MLP neurons of a small language model. Each row is named by its layer, matrix (up: input weights) and neuron, and shows model dimensions 16-111. Each number is 500 + 40 x the weight over its row's rms, rounded and kept within 0 to 999. Numbers have three digits each.
After each neuron's rows, "fires after" lists the tokens most often just before its 100 highest values on Wikipedia text that the model never trained on.

L10.up343:449516407532479424545581533406511595514474469510414495482532495510480472462505475529487486538482474457607479444459503570485517510517576504514557556539515470539569506493477495486585460484617457468495550487452470505537575510471558536412492514502462457491482515492527466506496495519515471461
fires after: "d", " Al", "l", "ri", "ul", "ill"

L2.up148:497558526511566556517519497522634437509532508452514477502529498546559531484515576505494483446482490509528510522506525498425489551577486478528472522412492421502491570586509491509510459492548523532511440525511501503616521485434565495528530561544440467462538481446459433423506511474488543432
fires after: "M", "R", "G", " U", "B", "l"

L2.up671:508553525506502488500508514453529539525506550437496583466524429492557460489531580485517507488465507570458556453501490531447509464508456589530538528484514510451540548469499566524476471523521487460472456473476515489578546533499525482469585495536441482417492543474543531454554528456560464559
fires after: " G", "g", "G", " b", "la"

L7.up115:522463423553431537495511591560509514520532481455443487481491477505514513542466499496542490558469438514553446481549427488475531469393497443519477543558469472490426545466520488525495489464526513496540479507472480428507493502510436502495481478526454593548524578548507522554536460503464542464
fires after: " C", " S", "s", " W", "S", " Re"

L5.up235:477444486523472543493553475537465482497502490518449491480486502489470500473524515525493499460510469598511474536555496511486551530502555528537463469511443543500564562492545501483450533469451515486546426475491489532512555458549508536514568502475436410488491457525573482501509537455516549476
fires after: "d", "ch", "t", "l", "ck", "od"

L3.up468:485478461547512478531525479543482535456517415474453528511442515546485509513485538486486448540439497502494526499413472484588465472496478423537437519473484536498526425524446438550565455503528507507508451457437531422544458545527509503418491454526539461523512524432509539556497506472556485476
fires after: " ", "S", "D", " C", "-", " S"

L9.up128:474441419554466536460521498479490517529524483496489465473467495496535530513541393506483461470523498521493444539481419525528522508502536486445459525422482550508483539486502498491536501504533469498577478464498454496520485490568449464513511470542505501520443500460555435504468505473581486457
fires after: " P", "t", "n", " con", "l", " Po"

L2.up606:563490498506524454498456474573556533560488466471517508485511528482493527531470493466476434497482386497521522427470489493540539408486609541469466560528526584534576511456486482450535477545454531487551499502531518493505468490507455430451516447496524533486442517471512565455515450363446523465
fires after: " (", "mit", " consider", " di", "===", " enter"

L2.up565:484454495446510511546502487441494514467473606505484495423473424470519440492550566529480479495460548503476561486471451477478427494467425547540416507427527489496501529536532425471510524481477503497512582537509479438495522476549449563513523463448511498489402538575541455458432550545537532473
fires after: " P", "\n", " G", "e", " S"

L7.up15:502564457559525521480481506518491513426522446442487515529514486444518439378523516469521461472450500499488527495472532526573546477492445565531488526489468419499530493480492431418519575532531513500493479522495561559596494392474503538514496475477506520504471562519495520450491455403530501520
fires after: " part", " count", "ant", " member", "ver", "un"

L2.up390:562486455505460469520462511477450454470488527476399517511528505471538566521482468467466562472554514496506495516501514467527455479404454518481537542521517548479487572488564528520475501543486543563509466463515525577469466545495493562533538523488487452486485499475437476531516433575523474418
fires after: " P", "ine", "ed", "mp", " F", "p"

L5.up315:530495553520575536510543502548548518436413455514579532515564480549461492517481539530552526445568417451497471532502528529508537499483469533495475532448573497466499441559422524472535469495492459528470453580476494434491462517532494473562505456550539546491477463560452496548453494431479389489
fires after: " ", "-", " B", "ar", " w", " b"

L7.up318:556465474554469510525486471451557487512502500558521489510579518511492498494501474495471425549486610449501518445514506533550522493434475486487516521527492458543451461466482565481485559487476512536542470480569536461528524454530464564460466529538546502494474491485496464458500569509516483450
fires after: "s", " ", " S", "c", " c", " ex"

L3.up446:456512538516479441538480544551561516503554524516485523481498487476538554462518440489441488424486504505521462477495534479619458487524499511414438522486444500541477568473448473405505490562470506528486466520532515519546533458478496575554550559541551467522462456463481508423459506464462568555
fires after: " de", "mu", " De", "ci", " Di"

L11.up313:533379509563483486527511524533497534532490529497505532503580469492492556542537471539508505504517434416487466470440427445527534482523494462518493502506507507569504487537436453504483580536437501536556536457543462573545470552479463569501460494473500415492519464440498533470411533472507571506
fires after: " U", " de", " De", "al", ",", " of"

L5.up321:481480542461489566586459512456448511568563441484525492501517437497471569509487510509483540437473538539460510467589446556483522495459518487547477514471573523528488517522467537444541483435519485480455421469563585512427494509499517502487476508505535464537563408543443521489449441511488531476
fires after: " a", " in", " of", " A", " de", " to"

L5.up81:526504506613522514576481555483498480529460555519506504501499451437481557425527561512480492504472412492549569499466557546521465524439517495478534525467487478566546514499454464597538478510488532519465507483569482441433555470478477522476517467501436463499493561477516524409533480439515452507
fires after: ".", "ock", "d", " Tom", " Star"

L7.up477:464540516519498476532507474478500492493542535526513531543481492562535489499553468544455558492546479516413474536555463455499547486497501482515452526494478525469512481493452470433458504580491516499538570464498502469496443493471473496516525474481546420608473414467469526432602558450477531436
fires after: " one", "ter", "ve", " do", "r"

L2.up393:452496552468544513553439491446542511488426524489495422447543464569509498531524463347604525520517526459492555490475553519501470509514505492551485497501429460516500504491544481576510490492509479572524538508504450526483503522521569499542500439547509554488510520531519534444475593572518546513
fires after: " V", " co", "M", " sp", "cc", "bu"

L9.up497:490499443511488402534530506422459492536508573570482424490510585510443548510464462412501560516467544503475443468509544479534484537467541490477484497500491515502533501553452531520542472516565499549529475527528479476506502471503507515491457547544494523570532519504499516526481462436542417583
fires after: " |", " ", " d"

L2.up759:425516482519471500487514538492498476431474508477480501483504541549530484493502524486540452461543426471493421469466480479436523532513522479483484483483471519426478510598505454465535490602565515489516511512476411498504527534525531580466526517565413477436487558464529452476501447475473520503
fires after: "C", "g", " C", " g", "G"

L5.up9:526466536519492537473543459465543485470511423571538507401507532526572464488509541458477535489573525547523501523542448449538538558483500467471478494472443539475485452507455497547510475403492514498526498504548428451516537525471478536510542558429547512586495559541487502522551442412446490454
fires after: " ", " in", " per"

L7.up461:517503491520559485439543544567519498490561444467550498488493592498501476462571494535486455480518472474587525474426496448499472557460455494460499472531538482527455506534550482473468507543493488433527455464492493461541463487552581477535567533510491556531436559448464516544507468478531453499
fires after: "n", "s", "en", "z", "c", "un"

L7.up261:554484486484455516540436539558557487545477541456559529540534468560534422478554505479507484561557512429540472515604538521477523458415492543499467452578435491428504521502496531431535495442466467498547489442507471477534537513422550491499486484560427455527470484466492446442516509561471487422
fires after: " Ma", " ma", " pa", "a", "mp", " inter"

L2.up153:510473472503505470524509531563469516492481522541476496521425535494528492556506513444507489487450579544420536515536456445535466507555463526464454569523458600453438511514446519530572417415563492465449566487558490484507459517482495566449463508482537470560522474507487535483432561514448485485
fires after: " P", "P", "p", " Co", " p", "\n"

L5.up322:535521501498452541609530486550501533513515423570538527505526563517552553499554453496495591522488444452561503527533459515506490482531509555485452532497507477477384457544483458505533529481477502515472481500607520477459487515466517568509431499459491478506558560551461495512496442535541542504
fires after: " ", " de", " in", " as", " or", " The"

L5.up483:476560542589542527476474440484512522503484456458560459467544514483553531447587489510472455464522469448485493519462521548501504539505471555542527441501492394489515582467457465417438524571443403484457464522515594525466484435444507546463475539481530477472470547431520456521453489507460477480
fires after: "un", " part", "an", " commun", "ist", "ver"

L3.up412:485511540509480586561473458477502396367478503580447510509489499562480515540532419518465490560523522519416409486431508490481517505509538495551490508480511558561484513493481522456544548471509526485492430510465490514510453608496536519483438553509513523433479486488556547504414552539545505478
fires after: " ch", "fer", " co", "c", " gr", " Ch"

L5.up655:474500492587531445554491484502354501454507446467558494499523481517448597517532476568516506451523478509473484477466515545482490516472493557573513500487441469452499483571488483505499546539525480500527500491443501573520507515538531533468449533465517519458486491560488509555527479457501403548
fires after: "en", "un", " part", "s", "st"

L3.up491:487505491532503529524473519520540512440530538448511490513497545531517464446534476430511491517476517515551459527402470485470490476442534556500487475493572566505446520501487513536456522466390516505574617557491470523603495536532477475514476509492459496474473515487499535472413480531510499505
fires after: "c", " U", " E", "S", "co"

L5.up635:520483531597526458565529539502490445413464498503493481565519539473481492526551469515530535540570535513500517493467484522546405537457438427501459531488533541506484467538508548454523513514465569435491444478493483535468524427485503491518468565561539526485465461476506457526514550499562471470
fires after: " ", " ch", " sub", " Ch"

L5.up269:466461568466519489452481543483537536566455491462560553465487586504531450480538466569541515514491471542618512493581447470502476527490475508470487491438474460492473538505530548499505444476489561598453508402528472515483516511518466533450516497494452551556612498503500507495466456474426538525
fires after: " in", " a", "ne", "e", "s", " as"

L7.up160:473480490465492559520491530458543504483487508458422507503553529558493428543540496422456480449522531472533451456522564595481531553471586486468489530513568507547505579481443559497530525496552458524538442440540422501553499515489519501621493517517453461529434490524518516528493536490423485522
fires after: "la", "il", "lic", "al", "n"

L11.up466:513503463528479466540467541480484514482544557578501508531483458528460478454471462493553514483501598515572565516480465466465514526380451508498457558379456508468518492488549525443476482507548466524552458473570607546500478464568487521458509539492492477505514460526469483444490502529565498529
fires after: " ", " O", "C", " C", "lo"

L7.up631:499543511520451513567571471484553498472455445501381520554385485525580489484573491573441507499548527532533418529518535518509533507483518476485514495554491442449501499537484504482477470486540515441483529569411472539529514475533532500435493501543559459500520547469471530524463522511412460513
fires after: "s", "st", "les", "l", "d", "el"

L7.up473:542478415530491471529494439538504488477489442457484522543459519415498463529479511500532515550519401492499499512537464529521492517505486506431533520494458426412515441517515461427577550433543527471475514540525539464521455510524527482426495501464539470461527547447542629489451522521503495594
fires after: " h", " co", "ha", "co", " a"

L9.up294:564487472551476548511513585478509495408515518507538464508541500550526517495502496466532522483543490486537511578481509456508528549380479448443521439485572454536426490502514519486514482534486498521456514494472447477482493479573549527461557527448468527465410574495518498481460527532498465543
fires after: " S", "s", "en", "S", "c", "z"

L5.up597:542506508470468511498522502420508485522507441499437482553487452554508433532468471540460484559576432460526528511539521478492509502492487551526491498544509484507463471514408512516557468467532417443607447543429487580445549521510432536473495544552486507448523422464497508503527550532484473462
fires after: " re", "re", "l", "d", "st", " Re"

L9.up490:467480442528543455502511500545519446480536587541427510509466421473461522571528520443484431454497496485483525494486440477486502523562531411503492491485452470463457484418531519485570554473546477466450443507518539481452446554507453481457487501497509461499475501509558501488479419490481437577
fires after: " re", " mo", "d", "co", " Co", " co"

L3.up766:538527569508491582523461485399488451428490462568515517492469510508500471574497511508466525510518515569540520530464475480493584577492448487468491527454484553528463417469474542516547475507539483478464570504502548519490437527525530553416499523515533449479440512488549535458425493535553511461
fires after: "st", "f", " South", "v", "go"

L3.up144:483544538531548489504489515533501547546488469454532391442574524481498503490519533470542482501467529508510488530541542481535576486437488558530521484401525519451496401500461498549505540480520517502546482548472497474524524451562532489491468459515473552551474505458508580464519555529523499502
fires after: " ", "ba", "ta", " F", " Ha", " Ke"

L2.up225:495525545550593436459493542490477495462506509453463470491492512501521475465512574505464518468491569494538543502495499524467481567535411504520517502474561542528485485545438537537524564560497476532445511494473587588508518447523531508494507525460416434524491529517539509493449502488549459482
fires after: " d", " g", " I", " G"

L2.up395:492466472535485502540553519514501497520474511507472461455462491565533522509484468482471543464542530597438546455405517511500524491554497488513495541421595430511446484512444526544463510575543537542521424497542602452514515518502550426461470530549467537465545500446481455535483491472467454436
fires after: " F", " f", "F", "H"

L10.up650:548501517534494485527572489484483441475563441517440525580405505495484527541522470489503550490464495511476487435456459525498504574500512420516477505553518585469498480518427491451530446454431457481533503484454486558486536452503512530515505526521535508508524505463447544418465479425641506518
fires after: " ", "-"

L2.up745:506538548506472602512461495530534570421515494471392495548453547472506487445518509544546467493523471518544435454493467454472493449539434496467495458454557517576410483522467488512435584514470433491553485488489505529466519508513412511506488532473421529447470516483558441564539574521488540506
fires after: " C", "c", " c", "C", "ci", " S"

L5.up461:496520451551485507549530486521480518537565479477498484508543477513502482518497515539435511538552451561523484478574472457506477476525481556503490528492472577525460544460532544578484482535436478453570429589471477562470453464529472578454487496509524528578520495483462557503538466434494499561
fires after: "s", " S", " D", "a", " 7"

L2.up585:557506457503546447480546485587527510476478494548523521537514482518514527607468383460486507480506494471490473517542499541488444519508532455467537559551477568407558519487532507497516531500480520498428505457527535493501492482532472462451564524526512458521524508520483494491468517508501484443
fires after: "p", "M", "P", " h", "N", " b"

L11.up749:544477477488453484563506523498552477501526511529467497523461496519484486502492454487487526600495416500496421503484507547544537553489472489603489526449494519538533518521541495476640473438518464505512518490580481527541527516539532461530485534441494479594515507508527453471522490425565490470
fires after: " ", "p"

L2.up96:530529481525428468537545517503526542466524624463526594508479510489544482467554598470533556465461497478505479502548476438497489472465478526467450517558450520405552502500514445506450474493498509445513446427586537459590517491567479470477525506483517451547510533529464561489457495412476459486
fires after: " b", " B", " Mi", "d", " mi"

L10.up308:549458450510418517530512510548480423478527546510527532442525538558484513567482452511509541553488543461502472439528555559569464467472444497531523554485521405524508500466528458456506440503552460555527531470510524509553459419572476506518528564440502429523487490493501410504456469539540496501
fires after: " ", "ri"

L5.up443:553488526544476549451500480390444595550504389501515499552554428522478495444444499520494462510537567502500542538555518488485464546541479465519468415519447484510479485489483497457583467427484502491468479455496519539480509479439515402546572556547476517458534532438475519422494512532512421555
fires after: " ", " p", "t", " K", " Ber", " P"

L3.up350:556531520526419515524479544458520439503464550487477435469492432503575470425533468456548423447496496448511534519552488528490505434566449568516526477497531483480464514475485451568578546553507496453511526550527499517520421424421467526500530470541501463521475524555519504597485508507488483558
fires after: "L", "A", "und", "M", "l", " Le"

L2.up426:419497428530503533510528457471494541521503411521468542539452526564512500511537516489485511538542498502509503472499579536505554488535464527529564547435461535497495462560429483498548474558516554510537536485439510417499508520561507453416489477518447450469525513409471471501441526461505522516
fires after: " c", " C", "gu", "C", " h", " Gu"

L2.up429:509545529522510541549469489553498523519502473522564502403475536546453488485498514518582481449467470498492527450483503523548512496542508523512452486530551516559484584520463550441481506481451432473539500517472558519601533516492550495536456481498551600472407438476546525481509490487481485483
fires after: "\n", " S", "===", "ni", " (", "=="

L7.up209:515453552542515502450556485507489486510517522556524504463481487481475550502574528490549492492571408499474465474434503468573485608495532543462530513478468454535448497507541463519544524453510486420448487514563497504527482442470546542551534454482518440426533484458444472462463499527556414530
fires after: "w", "g", " W", "b", "gg", "pp"

L2.up682:461504531575445475490503476485479522433505524522477484555487581527518483479557514571496424518500567509452494543464508499494424560466429551470460468520492471460456427520454489601546521593523468454567541480478464430480519556491507420499483553503489497491497558452530547470486479440547461550
fires after: "C", "c", " c", " C", " Ch", " count"

L5.up12:529426478548443432520562463494470460487448475468509466479428427564512477543485519470493415532413564485511569504533474513483482470469505450517517525508520478468503508495551493504584545460471561487468496529618523416502552495523491507522502484586525566501542562502448511552447547461544491543
fires after: " ", "-", " (", " \""

L5.up77:519476545483544520556417478482504478454462528498497465544562516544547504467502473429474460489511524490526506400538509447519427460505490506512436478440495518518476483523523475526556521465564458494505547459527399478543540525476560482582477508456442533465435487498540454447481471509487536540
fires after: "\n", "cc", " co", " la", "ra", "e"

L10.up741:539513510583504525561513549401526580586428488462552472447434483463474505487522484477503467460500551464448520557529480502485475524481503539506577489416520481535499479466482511421507494504554454544509528456509470486557513456493505560464470549522459470486464510503502548427543490510530438472
fires after: " G", "-", "pr", "p", "amp"

L3.up283:498444548522591575518465488516513508551477483491562457464480412496514522545467516580507553469480515512491452518452546517529496438460545459547456500433513422494485412510434503521498498561533509530499456524510487485529504438504522522483469475471436501505511483524516565494551484494519461424
fires after: " V", " F", " f", " b", " ", " St"

L7.up118:460511522530473477507407465515443416482486518568507465518514475556551477525452440508501462487471549476435496465486468488498502521452547543446577536456378537513499536561523447523501504533506515523454432493553486504488449488515450475443531588406549572464471517542494545531478508426531468492
fires after: " a", "c", " co", "ol", " A"

L3.up37:465533516539512431509488516544495504531484510475539423484489476447478525526517560457525477475430516562549482477465481420481576524492493494450558427478537569453505444556427545519404549508414488509564486534368504528471490522540533437478527539448451504455524490550447483554556465523527477480
fires after: "g", " G", " g", "if", "mu", "ent"

L3.up59:486530452532498513488524482533579504524532457476475540429513460507495517502544585540499494464521548440456519412529443560495546500532468564500561512501463548520499522548477530469552535532463463472557490522437525512531403533466524488519498452498531507541560445495484519501515469519467477442
fires after: " W", "ci", "==", " Hu", "\n", "e"

L3.up399:451550498471452510463488529496480571434561503490587506410490462552476481503523451521554513534521513464457503542528497435540462588468584520512506488557516491439537550536536516480545473500505515497586455503455510521523530493507473560485460472443480474461475497440495463523428491506450444467
fires after: "p", " P", " Po", " po", "P"

L2.up178:469541468523384530484442464481552503473524540535533525547477561500551487507483527508498483564488481476472527481484540467447534512461403625504454553400554528421520457568538507524566469534548489520440480524457550517546580527478508432524518542531406478424507529445460472463604485448508507483
fires after: " C", "H", "C", "G", " G", "B"

L2.up553:588492490468463476551487536467496486452475528500483499534493457549588450477506467483494434510486466457525444583526547567427566474523446547494502549529519510509529455564510550474484458539505497460501455406499526563488509509454520469523520503521561491491516579508445493440461511482465487450
fires after: "H", "w", " w", "L", "leg", " M"

L5.up725:498444386430454518490428499466540546470502513537424481473472536566477508514543513540470556469425464409522466508443526479462499430513500480602470547533592508480516474519536516473479507464476491490475530500464493497535470533539574444505535492502520475478505566499491483516487497506582516560
fires after: "la", "er", " g", "li", " me"

L5.up700:526476440454569489427491455541504491514508503539525487535505477476469498498526467570594420527484488503556473506506493492526478508519536525522476467533467478518525484561434482460475515482556506528519551538516441447504520470530443573474424544524472525503584467403467550527492430471530491478
fires after: "ma", "at", "om", "ta", "up", " pa"

L7.up673:517420556490479480550444479503466486478575527504526603485542529482473489486546477453504457531549496544537448560535449527443485539489597502474491479449513516547458492503526497552540461531521391474562511414548484495550450491504519458533501543531511485543493491485555571492458484479523509466
fires after: "ol", "al", "n", "l", "ro", "at"

L5.up428:513480599554501482495471487539527429492556482476517486519536462514497531457600495523460517449523527515509561485422492442494538475561463449573450450550463509445497542514540501523536428500475472480544483489503518521516557501507513531497495559502566532534521529532572438435484461509551497569
fires after: "-", " su", "ver", " or"

L3.up561:529401467477571405494460492512492479515581539512448478445478502472472462504509473427441565521450464475536480533562540524556569450485482464584556505480598450565512472506538424517529499542514449461507587517499499489524478539473467410487543480479494487493524521575508412503526462506545529421
fires after: "L", "th", " ex", " ", " W"

L2.up28:536543460539434514518511470489506491467459484558539500465514506517508511536542516480440540517500535462501514520442503422553553494451462494495496521475524504545476479505495537535466489482524544481496508427457517553516477557458506464453490503492453501470498519511418506454516518470534463543
fires after: "f", "b", "d", "st", "he", "ci"

L5.up545:455488559453509450477513536503552494482484498547536485551480553504470495467541483449532449495526465541521526576470462480494528525539547497522497578478475530494555489471536541490569490526498452559438454451546532520488489497495533455589525422435459551533552540474482546491474407515508474457
fires after: "te", "e", " Te", "ce", "ra", " in"

L2.up663:541468490467436522514480506600439511580640492500502532500472592535538569528524493503467522501479479504501466551560500479426485474471567525475481519483460577474556464478533516514466492523504477541564452452523505531565478547459523491475510501495516443520465459453514433479543485516564464512
fires after: "p", "D", "op", " Di", "N", "l"

L2.up641:413492537496537505509490455478442485553511533533466459468493496495441491525491460538493512555551509507517514476521540473590493544420529522537483484486490588487545540514488578538524491426580490510516487439622498519515453512557514456498513459509465459508438484572515504467442465473442565495
fires after: " p", " Ro", "C", " He", " be", "e"

L5.up246:526558537540433478463508451434480443480495562543511436518505564534508512480482541452492597555504527510535488480539490440487486533498439477481382471461492522451439537524412480464457523535542580452519486536540516422489486469512491494485483488432539519514534519541490460560551527485534474399
fires after: " ", " one", "c"

L2.up702:526470510527510512468513532522467433446470524455505487487459504500501450467528505488563452457601478536522485524483498439540479532444464533413549549484496497555548558469493498501516384553494466422540466456475460480440444452530577467526494507503577474452552582501532439441484504468493473471
fires after: " W", "w", " w", "W"

L3.up462:493531482562479421569504582549490428438505468572481594488469599516559456505448473556503569489498442485469541537534558503547595559459515593542505472533507477499435545435526523461535508544460480494437540456536542496468413459529497507509521531515526506461489528464525475527462486500478467540
fires after: "il", "or", "S", "ir", "A", "s"

L3.up675:514482453520522449523528501575526463521499463591523487534468457461462442532532545546439515395441547467421494514419477536448543516561596555496448544487464475515554483499486510488552457460546455501538500542476436479558531536520532474485504489477450503506448458508464537426495498501472499529
fires after: " ", " po", " vi", " to", " se", "ho"

L5.up67:422421469497469464535445525507487509440528498546553579509522486512570458479463537572558499585497539535505519540518563474433476431410482489479460530496513548436455478515520464507515511502521520540498540451486523530426529515483547510474570558544404532544492469498463456533516525510501569508
fires after: " Ch", " C", " G", " Ca", "C", " D"

L2.up106:505505504481458528585459537537469579530517514508472490509566523508510438536479560563568502371452452489536490482493476518506485481535524579530488569470556426559529443523526493466497470496465477540515537523448521541488533501492472465458496398418473507489498505407514436495437458546552521467
fires after: "\n", " ", "er", " a", "t", " g"

L2.up437:456522478530549511563523502469526479391520504494498466548463522471499474464512619520526439508507581478489494546456510427443490532484482496493559478433519553502426494552405558525517539512415500432517535473490474412492419516448541558467497504504486516501504572485486530593441504545524461547
fires after: " G", "c", " C", " g", "C"

L2.up454:520535436501468466548438494359552546530539448507459499468442470521487503475538397532498518549476515490477435541516463466506483481518540520431492482478481506581513581536502537488521483478445527458507484461524478494491491473434560509546509525477499564480553506416465474502390573539442443557
fires after: " W", " P", "P", " p"

L3.up371:577471456417516520487577553497592488499527510494515544499505527483517481499536540551512549487513554505471432480469518505527465514478576501516559526491437440509528543460523482507485473524513471494528447471589559453551490520543473492511525487507505511426494503557476533461574518468535489520
fires after: " b", " W", "b", " B", "B", "w"

L2.up345:536540495403469553504523535490506526604481475452469509464570533495484508566547496504481522441493511599488516529527515429518461498484428510493487565530473551463447489519483545538501505522520461452475500477495491562480479542462491561421526472552540519472531538492431460498415420483443468498
fires after: " w", " p", " P", "op", "ev", " b"

L3.up362:571518499546591467554545577474507536527496585487548420455475442525517466530504523485433502533445482507398444535479507502474525459536544458517455567487516456505459457479451479468502525444502540486511530567498465509533488515445514423514498530485450471492557456446556572545499506484459477515
fires after: " ", "\n", " to", "ent", " the"

L5.up5:446486500544476565522531493477595468494551524479571446518429472526499494461466498566464561497448515556502459508547494515516540361445450473513480464459460559492424575528541557521437490521459516474535470503509504501473469530583430494492494466483449513478497540567487484519516512489516474569
fires after: "s", " C", " S", "S", "'", "aff"

L2.up566:513484464426526471528508534471542463441515543502536466463496482538552407454492531548565496534524495510527433494541448551532513530489544544486539394461517543484616542564471500471472456482519488479505502479475432499528481402474501574575496444502494476450554513525473438448470492487465480492
fires after: "w", " W", " V", "et", "val"

L5.up711:549452476512481475486505430525536495525485516470506500431503479489527536514501466480458486523455497557473523473501530614523498437452503485453513537507478370529449593433485486471528591468522487549544513525568525497455549462539483508481541530487422450506483516489500496563449535528572457433
fires after: "-", " (", " dis", " re", " un", " f"

L5.up141:520455477468447470539538513496535456526473520470620500460486489433544502453542457514506462446510507590505555491510509584478527468488464470398457485492522501506498452457464515464520425529458520493542448515526498480422530492560501543512471607504546491448555565475534508505496506507525460481
fires after: "\n", " ", " dis", " is", " \"", " ("

L7.up50:543410417499532490538545516493522459539407519541481468436524438540490453548483523566533506471486496433516456502523507552502539508534492482516480518534519532449486564516491554520563441541470522557572504538520416548550482499470550466518507510557423507478524510487490381504453528548489489496
fires after: " ma", " Ma", "gra", "la", "ma"

L2.up145:499513500510453513493477598488525499454565542480529480487468448543471536489501558467493500515583497550458456519545513520449522410517461568496482498484496437572478509497542486543494544608467466432523464490525496570539509512518460480530486531591482420505539430512498476462509552515560441539
fires after: "L", "M", " D", "D", " Cha"

L3.up302:564465538493432439619512500528453545480513475488506403494530469567543426523530522516545541368538470449540501508527483434528444524550507438475487553495568528539422494482436521543521476494513459481504472474566573428482504505444496493506524468492504523503464480488556461518491536561463493523
fires after: " w", "\n", " ", " \"", "W"

L5.up221:474473514522497463537518531437526506521510488536539526467488445485509498447493480574530598538516488473486530546565523393510576525514514516516444469517454469415522587587477469428515557545558521532505484492418483482456445487451503485431540511426473522529528567569508505493506499499514490464
fires after: " one", " F", " se", " fa", "par"

L2.up138:505486534544539452475515474532498538516523569487544527492546493560570575620522542489462536460534459536499509497519403515480474455430502504504432559532435629399541540536531575561509527494475499536484503452520485466527385511469480549536483519529439491523502501524469466501522460513501520469
fires after: "op", "p", "com", " P", "P", " Ma"

L7.up408:465400524565553498553485515544474455522546484422532568540480453518488448516471449567508533483458528548509471496480492468467571513457516539476494436461531514464491457501535487409563501486467496481473441512517483573525505527423502503511490496513470508510488414541489490471469564465521531504
fires after: " the", " The", " a", " A"

L5.up323:542519560450527458457477463533565462442527547530414462503570567465500531502473565520517464480551479423537547501513397477533552414521527429425504486543509454516469454504485447502511533464571522535518449516452526527540519451547571527453521547508530451581527564528521504449439477584493598534
fires after: "ri", " sign", "ec", "lu", "lo", "or"